config.yaml
num_hidden_layers: 13
hidden_size: 512
num_attention_heads: 6
num_key_value_heads: 6
head_dim: 64
intermediate_size: 1536
vocab_size: 32768
hidden_act: "tanh_gelu"
norm: "layernorm"
norm_place: "pre"
norm_eps: 1e-05
positions: "learned"
qk_norm: false
attn_scale: 0.125
bias: "all"
tie_word_embeddings: true
parallel_block: false
init: "normal"
init_std_qkv: 0.0148
init_std_o: 0.00291
init_std_up: 0.0148
init_std_down: 0.00291
optimizer: "laprop"
learning_rate: 0.000713
lr_mult_up: 0.924
beta1: 0.95
beta2: 0.95
lr_head: 0.00658
warmup_steps: 245
schedule: "cos"
final_lr_fraction: 0.0
batch_tokens: 131072
max_seq_len: 2048
doc_mask: true
train_tokens: 719000000
max_steps: 5486
dataset: "wikipedia_en"
MLP neurons of a small language model. Each row is named by its layer, matrix (down: output weights) and neuron, and shows model dimensions 32-159. Each number is 500 + 50 x the weight over its row's rms, rounded and kept within 0 to 999. Numbers have three digits each.
After each neuron's rows, "raises" lists the tokens whose logits its output raises most directly, leaving later layers aside.

L9.down1047:505489512464445537553488513503514513431510473491482551569492499473558397553491410488471490489529450450572487536516446571586554561565480467539497529477455472427510534551509571469530533477452527523523548425534494528485545465469494575491438513543470494457427478452556544479581492364532489525486458457490488502469523553425539548523444623414455480519536535502496418498468566471502490559492
raises: "ibility", "ability", "ation", "ition", "astic"

L2.down60:538459547497431536535500467496445455456548506456600495373541474445435440449550533523487465573472500525544467490540465498485465457522429502474522458598446635534510481532530589427443426472599526488611511518482543587507482488494521541488494564522371466533527602589487507526504505516507519426560570517457452493496502473535520505544537508488522459524497399495436486490487465452512572482516
raises: ".;", "\n", " ;", "'.", ".)."

L4.down521:451516544517421518584560511443498535377576550541555565488601463489582478508550523477487560511536420462467557459545497502562509593426457534513556468545466507515503436537523517557540416446639520538461481465501451510509594468542491533416507533622589471539414527500480571527452551443543452503473536552413461560500415455437500428492467547529510592486538547545493499605467457518535492488503
raises: "|---|---|---|---|---|---|---|---|---|---|", "|---|---|---|---|---|---|---|---|---|", "|---|---|---|---|---|---|---|", "}}", "|---|---|---|---|"

L9.down1131:431428475520464481540566552482483523534456483508570556500548505464533491545529500500570487456584507537505511451546483458511499549547484519419397457547457551543485464570504564441566426506414507436525487470506546521570497502548515494532501525534568384413477556416523512435489480524415451517583484446539429465510455535477572519530502529531540413474538460514434446489465540507516556537514
raises: "\n", " They", "/", "\n ", ","

L4.down1169:508421484550479604556491602497533566558460474443554480508491463490472533443504545532465454496516500419492554513442558500458548442471471466500517501554461495505393610492424579569429500471353571551576495534515474526560475485514469453520478510491490421453575541511402463551472542543392529427487497533598513437458447461516548395550491500427559489506478443513431403488447521491465558381499
raises: "\n", "\n\n", " ;", " Theatre", " ===="

L2.down598:484496468470489591581463430469469531481600524533535463525458561492493482481548421529489520529403457468421440542493440507560510499520565524376514485561406462484478503449590538526519511553537453501569470540417590607550507443466470587485502521425395538536444508541458465580464559525568486453598493434520536550461548468451554436473464518490513470490600454504451476478515442539514492522527
raises: "'.", "',", "them", " ±%", " times"

L4.down1434:426461502515421417529528505587481539447462487449490466526517471480526564506602501461474460541565450437556565408506578351581487596507552468506535482507488534533495515469532472556511446551599400616600581447505525544525444603437542453578493523514502480521459508427580527539404628536466512524517535544480390465510522463510543502566497537400478495485442592474527542464461516517554524443471
raises: "\n", "\n ", "\"", "\n\n", "==="

L9.down1055:529399495496457513480547458428547554632550474556540534491489527466504384524596590507387445502580420496472437447500547495489471544619445548491505418504478517519473529536562483476436445584448486581515481456514460466516490540545510457526521553448525376516540438485507514405533531520560446475471620563519407510555497495596512467503483525441490533457533474493521497490513550504482594495503
raises: " —", " of", " (\"", " (", ","

L9.down365:468571501562522568396396463458522519491395531533560443474524530488514522528473474464513442531500468430575433453523435426526446453509559511470485435460503471424424502535457506616525497589519492540545472525527544480444499542618424559453544551530443574535454440477466387440462449502583451551503414456519577496492474468535520465565501485471496551554486546506433551645505531494454495552502
raises: "'t", " we", " you", " my", " me"

L2.down570:572417465513501605568503502439507479445420458601533563449466517539524521569494549538538504516493509436545529571533500527517499515532550457516594450559437563548444407516466417493484466512536517456541499483464398458558445446493454583482545513492575557523520558406434571549489503556514542600528486525524463484489465523512433463472563504507523478449490444476511431440568468497544455510453
raises: "\n\n", "\n", "====", "===", " ===="

L2.down1215:499489480407529665539501483525508523638540485482479465503471569546503490543556449421511498610478519469576518583489478453472455498474580482532556439499466427504480440516608455520582461552551520470640471463432608398432536510563523573455479607453502427569497524431483534482510542533373519536514460428560552503532515510514555560508493450412490512458557539458475470554486444599529464487499
raises: "===", "\n", "ances", "ate", "ance"

L9.down290:493435454535561494484574496525535526469565467501446446489436495499499470429517417472487477515524486440584487540557547454351541517436485501465463442471491505502573462489401463553580535518471454572458533439508469554494454443498496516524546482478558540464473526410577463538452536470514550472498549464490470582491441421521543503453489509421438510574474451478578515542565526473476498461570
raises: "|---|", "|---|---|", " recent", " details", "|"

L4.down50:518473516439415475521453548412412476589370505452489543457462556460477589593471482453511496484511472457605485460509531491502466500556494498522490523554531410600478570498571567499566500557536500472531514496594494477481508490469513502503468543414504466506558501502476541467534533478441557527470488495502457581511420506557476524438485429525514522428551512504469523525616547506477418414474
raises: "o", "ad", "ar", "\n", "é"

L9.down1464:510598483496555514554481484478613391519451423504509488551480508469459536487483509575477461506453461536519472584533442588453544479497496524391535559445533525458525428459442551558471504463458532603545437435494460466518491604464617501490536556575479566340460506397536467468428507474545462464441519470506540427456549532548470612531493517526465429495502577455507462564473512475485484513440
raises: "000", "98", "07", "8", "08"

L2.down239:439498415501531640495495588474507612482453440387546432544551509470481562481481519499462431563449511542467395548494568421425494542510619450563516500477462439496554504513545506544540458515473509592555485452595510476400482575478417477495494475507543481509517510537469441497442562472451559487383518576450448552537555485444551458560540538509545565509512519441520460525494508470545484514447
raises: "',", "”,", "”", "'", ");"

L9.down887:462420490556527528540511564439472520462556446572501481552464411511406472488531483522562481581446505448403509480503463505517508535454464450523451516573477467481447515492485478470508359500418422423519403481473478433440588558560443493449569563558577464516513547454512454522532438471510423581551476503431514521499542488491421499447456531581549559558497557509487522494437524522445581583536
raises: "|---|---|", " them", " they", " these", " he"

L2.down544:545418510558427419510448539487442429401627500524437547469478493494384410499540470535530426564457504472454501457540442540530528488501475563492521535450535542556464522498544580509479513531550523515454451455505572494527484545468621426514503534544446532510486502560468433547395488531549580448491513469508500598469528450541544397467513516588482541551537532485384550479426567461469416504442
raises: ".)", ".).", ").", "\")", ")\""